Part of a small language model's weights: LayerNorm before each block, 368M tokens.
MLP neurons of a small language model. Each row is named by its layer, matrix (down: output weights) and neuron, and shows model dimensions 0-95. Each number is 50 + 10 x the weight over its row's rms, rounded and kept within 0 to 99.
After each neuron's rows, "fires before" lists the tokens most often just after its 100 highest values on Wikipedia text that the model never trained on.

L4.down306:61 56 54 41 48 41 51 53 35 53 41 48 44 56 39 35 67 61 45 58 60 49 54 46 48 59 65 42 46 39 66 47 37 42 26 44 44 43 45 46 45 52 48 48 36 63 49 51 25 43 47 46 48 53 38 41 47 51 38 49 40 47 52 26 31 56 42 43 49 54 58 40 43 49 66 37 64 65 50 56 51 55 00 55 40 53 48 54 55 47 47 59 49 49 75 33
fires before: "==", "===", "In", "The", "A", "T"

L4.down13:56 33 62 40 49 48 51 54 50 43 60 47 33 50 44 47 35 60 51 51 53 48 57 51 39 60 53 59 58 57 54 56 37 66 62 39 55 51 58 46 47 45 33 64 57 57 33 59 47 48 37 50 60 70 38 53 54 45 51 61 60 54 57 44 51 38 41 40 41 54 51 49 64 50 61 55 42 46 39 62 48 49 41 55 69 36 27 68 40 35 66 41 71 47 43 37
fires before: "s", "i", "d", "ct", "|"

L2.down769:56 51 46 46 51 49 53 28 47 55 42 37 57 44 36 47 44 48 46 64 62 44 36 50 50 53 48 49 40 47 47 42 34 52 40 51 56 60 54 32 40 53 60 21 61 55 62 58 61 54 42 61 44 53 53 61 56 41 58 54 56 42 49 45 09 52 47 57 57 56 47 49 54 48 41 46 32 51 61 63 69 53 00 38 59 40 53 35 55 61 52 50 46 55 41 44
fires before: "\n", "-", "The", "===", "S", "C"

L4.down206:54 48 42 61 46 55 50 55 59 49 38 55 54 47 56 60 41 50 38 59 44 63 65 52 43 51 40 45 62 45 42 53 52 43 42 50 56 60 35 52 35 53 42 50 42 47 59 76 51 46 59 54 53 59 57 65 47 64 63 41 50 59 44 65 44 52 43 65 50 64 42 49 59 64 55 37 52 47 59 42 59 59 37 66 44 53 34 56 42 54 54 47 49 24 52 27
fires before: "ri", "ice", "w", "or", "ic"

L4.down188:63 68 54 56 53 61 61 46 36 45 47 58 37 62 50 48 46 64 46 58 61 55 50 49 52 55 43 41 41 43 50 36 59 61 56 57 39 70 38 41 53 41 36 59 56 44 37 65 48 43 41 59 50 47 50 65 30 53 56 45 44 41 66 62 35 42 28 52 54 46 63 57 39 60 52 30 40 41 54 46 50 56 52 58 41 52 34 46 64 60 27 44 46 57 40 40
fires before: "ri", "or", "ent", "ant", "it"

L2.down1007:44 49 63 35 37 61 48 28 52 53 45 54 67 29 59 33 49 49 52 37 64 63 34 36 52 55 54 40 35 68 57 64 50 30 47 44 70 54 57 47 53 56 50 58 42 69 52 40 57 37 42 56 22 33 46 33 45 51 48 39 68 58 48 65 66 40 47 46 57 35 48 63 71 61 45 54 31 49 50 47 45 55 66 56 59 62 59 60 46 47 54 58 52 35 41 45
fires before: ",", "ition", "ation", "ed", "un", "der"

L4.down946:56 58 42 60 40 47 42 44 57 45 39 60 44 62 40 46 53 50 46 66 45 48 34 25 42 73 39 51 49 55 47 56 46 30 49 38 50 42 44 38 38 58 34 39 54 42 47 40 33 57 41 46 39 52 56 56 50 49 54 67 69 52 59 73 23 66 45 36 45 59 55 49 46 74 54 50 71 43 43 64 41 50 55 62 51 56 59 47 49 56 43 40 41 54 55 34
fires before: "a", "n", "t", "al", "ard", "ar"

L4.down904:46 59 53 66 46 40 67 72 48 45 55 39 52 45 66 43 54 53 50 54 63 28 59 33 58 48 51 42 54 47 47 66 57 38 49 39 56 34 46 54 47 53 44 58 51 62 53 47 53 34 41 55 43 65 54 38 51 39 52 64 71 37 46 51 54 41 40 54 56 45 50 53 69 50 50 41 67 68 62 64 37 74 67 72 46 58 33 61 50 40 52 47 60 46 41 42
fires before: " by", " in", " as", ".", " to", " for"

L4.down535:33 51 36 48 55 48 49 38 50 48 48 49 39 55 53 57 52 57 59 39 44 41 44 25 48 42 65 76 52 40 49 41 66 58 60 36 45 67 41 50 54 52 33 40 52 34 51 41 72 54 38 36 42 65 43 46 48 50 43 50 55 34 48 65 42 53 47 52 38 52 65 67 53 59 25 56 60 48 47 59 48 42 34 64 29 48 56 57 59 60 75 55 44 46 47 38
fires before: "\n", "The", "A", "==="

L4.down652:56 55 63 66 68 50 53 47 63 56 51 64 60 34 57 33 55 47 56 41 47 47 41 54 48 61 45 39 44 47 40 58 50 49 50 39 52 48 51 54 39 63 51 31 58 40 51 50 51 54 57 39 52 63 37 38 62 62 57 58 47 49 48 41 26 45 57 66 39 46 39 51 62 53 46 47 64 45 42 53 54 47 00 44 41 37 49 45 44 46 57 47 56 65 49 51
fires before: "==", "===", "In", "The"

L4.down372:42 34 40 40 50 58 43 65 49 46 48 57 46 48 41 55 33 31 44 29 66 54 67 51 71 59 47 30 56 53 40 60 24 42 61 45 62 51 41 43 46 32 46 64 41 40 48 57 44 38 53 55 56 67 34 39 59 52 51 65 53 49 79 50 58 48 56 56 42 47 57 62 60 57 40 71 37 45 60 57 61 52 71 50 54 58 43 43 44 33 51 57 56 37 35 69
fires before: "|", "\n", " |"

L2.down354:53 50 65 57 49 71 26 61 46 56 37 51 45 51 42 54 50 51 36 36 52 44 19 42 65 53 42 51 49 60 50 49 55 54 67 49 45 50 54 54 55 38 46 47 49 31 60 31 67 62 34 52 64 56 47 65 50 62 59 47 52 57 51 66 64 47 61 28 52 49 52 48 43 56 61 60 40 50 63 50 39 59 35 46 44 58 42 40 39 28 28 55 67 53 73 50
fires before: " ", "\n", " 0", " 12", "e"

L2.down1021:51 43 44 36 52 46 49 43 56 53 52 55 48 47 57 47 55 43 50 61 55 49 55 50 50 40 48 54 40 61 50 48 54 42 56 45 61 47 76 56 65 50 35 43 60 42 58 48 47 55 47 49 29 61 47 52 46 54 32 54 49 54 52 45 52 57 54 57 39 42 57 48 65 67 52 53 60 61 47 37 69 41 44 41 49 53 44 51 68 73 40 51 62 30 57 29
fires before: "ed", "s", "ing", "o", ","

L4.down1003:68 45 56 48 68 50 48 38 57 65 57 50 42 47 58 48 60 42 48 53 40 54 46 27 60 52 44 50 45 42 50 39 49 34 56 48 55 52 51 49 45 47 39 34 57 44 52 41 61 57 66 57 51 42 30 43 61 49 46 60 57 64 51 46 00 49 50 46 63 54 37 42 47 60 52 50 45 48 51 56 46 41 00 61 45 48 44 46 61 62 59 47 51 53 61 48
fires before: "==", "===", "In", "-", "A", "The"

L2.down228:50 57 60 36 45 62 59 74 60 57 38 50 26 62 32 53 54 57 55 44 63 38 52 45 58 53 46 46 71 54 59 68 36 58 45 53 53 48 53 49 46 44 49 49 43 27 32 56 43 56 50 22 55 68 47 57 57 48 50 54 54 54 42 61 54 55 53 59 42 54 57 40 47 47 51 45 55 43 50 71 40 60 51 60 47 51 55 56 30 72 46 63 45 62 47 63
fires before: " the", " his", " 19", " a", " "

L2.down511:75 33 45 54 50 42 34 54 46 32 54 55 47 47 64 44 43 65 54 61 59 64 33 50 31 60 58 50 56 61 39 44 45 35 49 46 47 44 50 45 72 60 52 41 41 42 49 58 40 57 53 42 31 58 63 54 45 56 47 42 31 43 33 44 32 39 38 46 42 43 28 20 45 43 56 49 70 28 58 67 56 59 30 32 62 66 57 53 53 76 53 49 39 37 37 47
fires before: "d", "==", "===", "The", "In", "k"

L4.down310:48 46 49 53 47 37 39 51 66 66 37 47 38 49 63 68 55 54 43 33 46 59 43 65 52 50 46 59 49 60 39 46 50 42 44 57 45 29 55 52 50 53 58 62 54 32 59 52 38 41 35 69 36 39 32 45 53 45 49 57 75 66 40 54 58 57 51 45 52 47 47 61 44 59 59 46 47 51 61 72 61 57 29 49 36 65 38 53 61 48 38 70 57 35 41 65
fires before: " |", "ba", " ", " 0", "la"

L4.down492:47 44 56 46 53 39 43 35 47 52 52 39 54 52 60 33 58 43 37 48 55 29 55 64 51 39 60 47 49 37 62 59 41 37 56 59 58 58 39 54 36 35 47 35 54 38 57 39 46 35 45 66 53 57 71 72 43 58 62 60 45 60 48 50 36 53 41 66 36 51 58 50 52 45 50 63 50 48 41 50 71 45 91 51 49 51 30 43 54 52 60 59 39 79 53 54
fires before: "\n"

L4.down364:45 61 46 46 39 56 54 47 56 32 48 41 45 35 49 56 58 49 42 54 54 53 33 45 48 45 34 52 54 49 43 53 53 46 57 32 63 43 44 53 53 41 35 63 48 53 61 62 43 44 47 48 68 47 49 37 50 49 55 41 44 46 63 48 51 54 40 39 49 36 49 62 68 68 38 41 49 72 43 27 39 33 55 61 45 46 51 39 47 58 44 25 71 55 50 53
fires before: ".", " by", " in", " to", ",", " as"

L4.down529:54 67 60 53 42 35 58 21 32 31 46 49 48 44 50 56 42 60 69 35 53 41 49 47 60 41 36 55 61 42 56 51 44 44 27 50 59 58 40 42 52 47 44 41 42 47 55 48 47 45 50 38 52 53 59 51 53 37 45 39 50 60 51 48 22 75 48 51 38 52 41 45 37 51 65 59 54 45 61 63 48 53 30 46 42 62 41 45 55 65 69 57 58 55 31 57
fires before: "==", ":", "The", "K", "D", "P"

L2.down117:34 54 63 53 36 45 54 48 49 53 64 48 50 70 65 42 53 45 35 41 48 64 65 27 39 52 55 47 43 50 43 42 49 40 51 69 48 62 40 61 47 61 55 48 43 33 38 32 65 46 41 58 42 55 60 52 43 57 60 45 42 52 24 64 20 42 48 45 56 35 61 59 49 40 61 61 58 40 57 44 56 47 07 44 45 43 66 56 55 68 47 45 68 28 51 52
fires before: "\n", "-", "="

L4.down913:40 68 62 42 62 54 48 63 56 61 60 79 44 60 60 49 30 57 64 47 53 51 37 57 40 44 43 50 61 56 40 76 54 44 70 42 46 36 48 43 41 36 55 48 51 35 51 53 40 54 35 42 53 48 50 41 43 28 42 54 59 36 44 54 46 40 59 46 52 49 38 35 64 56 55 48 36 43 61 50 54 50 48 61 38 56 48 44 30 48 66 45 60 46 45 55
fires before: "ence", " of", "s", "der", "d", "ent"

L4.down240:61 64 64 29 58 50 59 48 61 57 35 54 48 49 61 47 56 65 46 22 49 46 58 53 58 57 59 35 40 53 44 41 65 45 48 38 65 56 60 50 35 44 48 29 56 35 51 38 52 46 65 33 51 46 56 50 39 51 36 56 33 49 32 28 44 56 48 69 39 49 54 46 26 41 51 45 53 51 53 47 54 52 55 52 43 54 40 64 40 55 64 41 53 49 40 57
fires before: " the", ",", " she", " he", " a", " "

L4.down774:46 52 50 54 56 57 57 44 47 56 43 40 40 50 39 47 38 45 44 46 54 46 49 46 49 57 64 47 66 46 62 62 33 39 56 41 55 47 40 48 49 49 66 41 57 50 53 58 52 56 38 47 41 31 44 56 55 66 59 52 43 58 67 33 43 40 42 54 74 35 55 40 52 53 49 63 56 56 47 50 63 51 00 51 39 50 61 51 61 55 48 49 51 39 36 43
fires before: "==", "In", "===", "H", "The"

L4.down289:59 48 48 54 62 65 52 48 46 52 51 42 39 52 33 54 51 41 49 50 55 47 49 48 54 56 42 42 44 48 42 51 47 58 42 38 55 55 52 53 35 53 53 44 53 45 58 49 56 48 58 40 46 49 53 64 50 52 57 48 52 42 50 33 34 45 41 52 46 46 56 56 53 47 49 55 48 54 62 51 53 48 00 43 57 43 62 54 61 61 52 45 51 45 48 49
fires before: "==", "===", "In", "H", "-"

L2.down516:36 45 62 46 40 39 32 62 46 36 32 42 58 58 58 48 61 50 51 52 50 47 41 33 61 51 45 48 50 48 51 51 59 53 48 56 50 56 45 40 41 55 40 62 27 42 41 34 60 56 37 41 48 50 61 46 28 63 42 35 35 64 44 61 60 45 55 49 55 50 56 53 63 52 55 62 51 64 48 41 57 42 28 61 54 35 41 49 50 56 51 53 69 41 43 47
fires before: "\n", "C", "A", "M"

L4.down119:58 48 44 52 62 46 50 47 64 24 27 43 35 40 43 39 53 50 55 63 45 75 50 40 52 57 47 56 79 47 71 50 48 44 43 44 35 57 53 50 53 51 52 45 42 50 56 65 44 34 54 66 59 46 44 57 46 56 55 43 56 46 67 45 46 44 50 42 44 48 56 66 58 65 34 49 39 49 35 62 38 34 48 72 51 54 48 43 50 48 46 56 38 43 35 34
fires before: "al", "n", "ed", "art", "vision", "ad"

L4.down167:62 66 64 57 15 62 40 26 55 55 48 49 34 43 40 57 47 38 67 43 61 51 45 41 43 49 40 48 40 48 48 43 43 70 53 48 30 62 49 67 57 43 58 61 40 58 39 41 48 51 49 36 56 46 46 44 52 72 56 53 51 56 44 34 40 39 55 48 48 54 42 63 51 42 46 46 44 61 63 42 57 51 65 52 45 53 61 52 33 57 57 65 44 25 35 72
fires before: "ed", "ment", "te", "y", "ition", "d"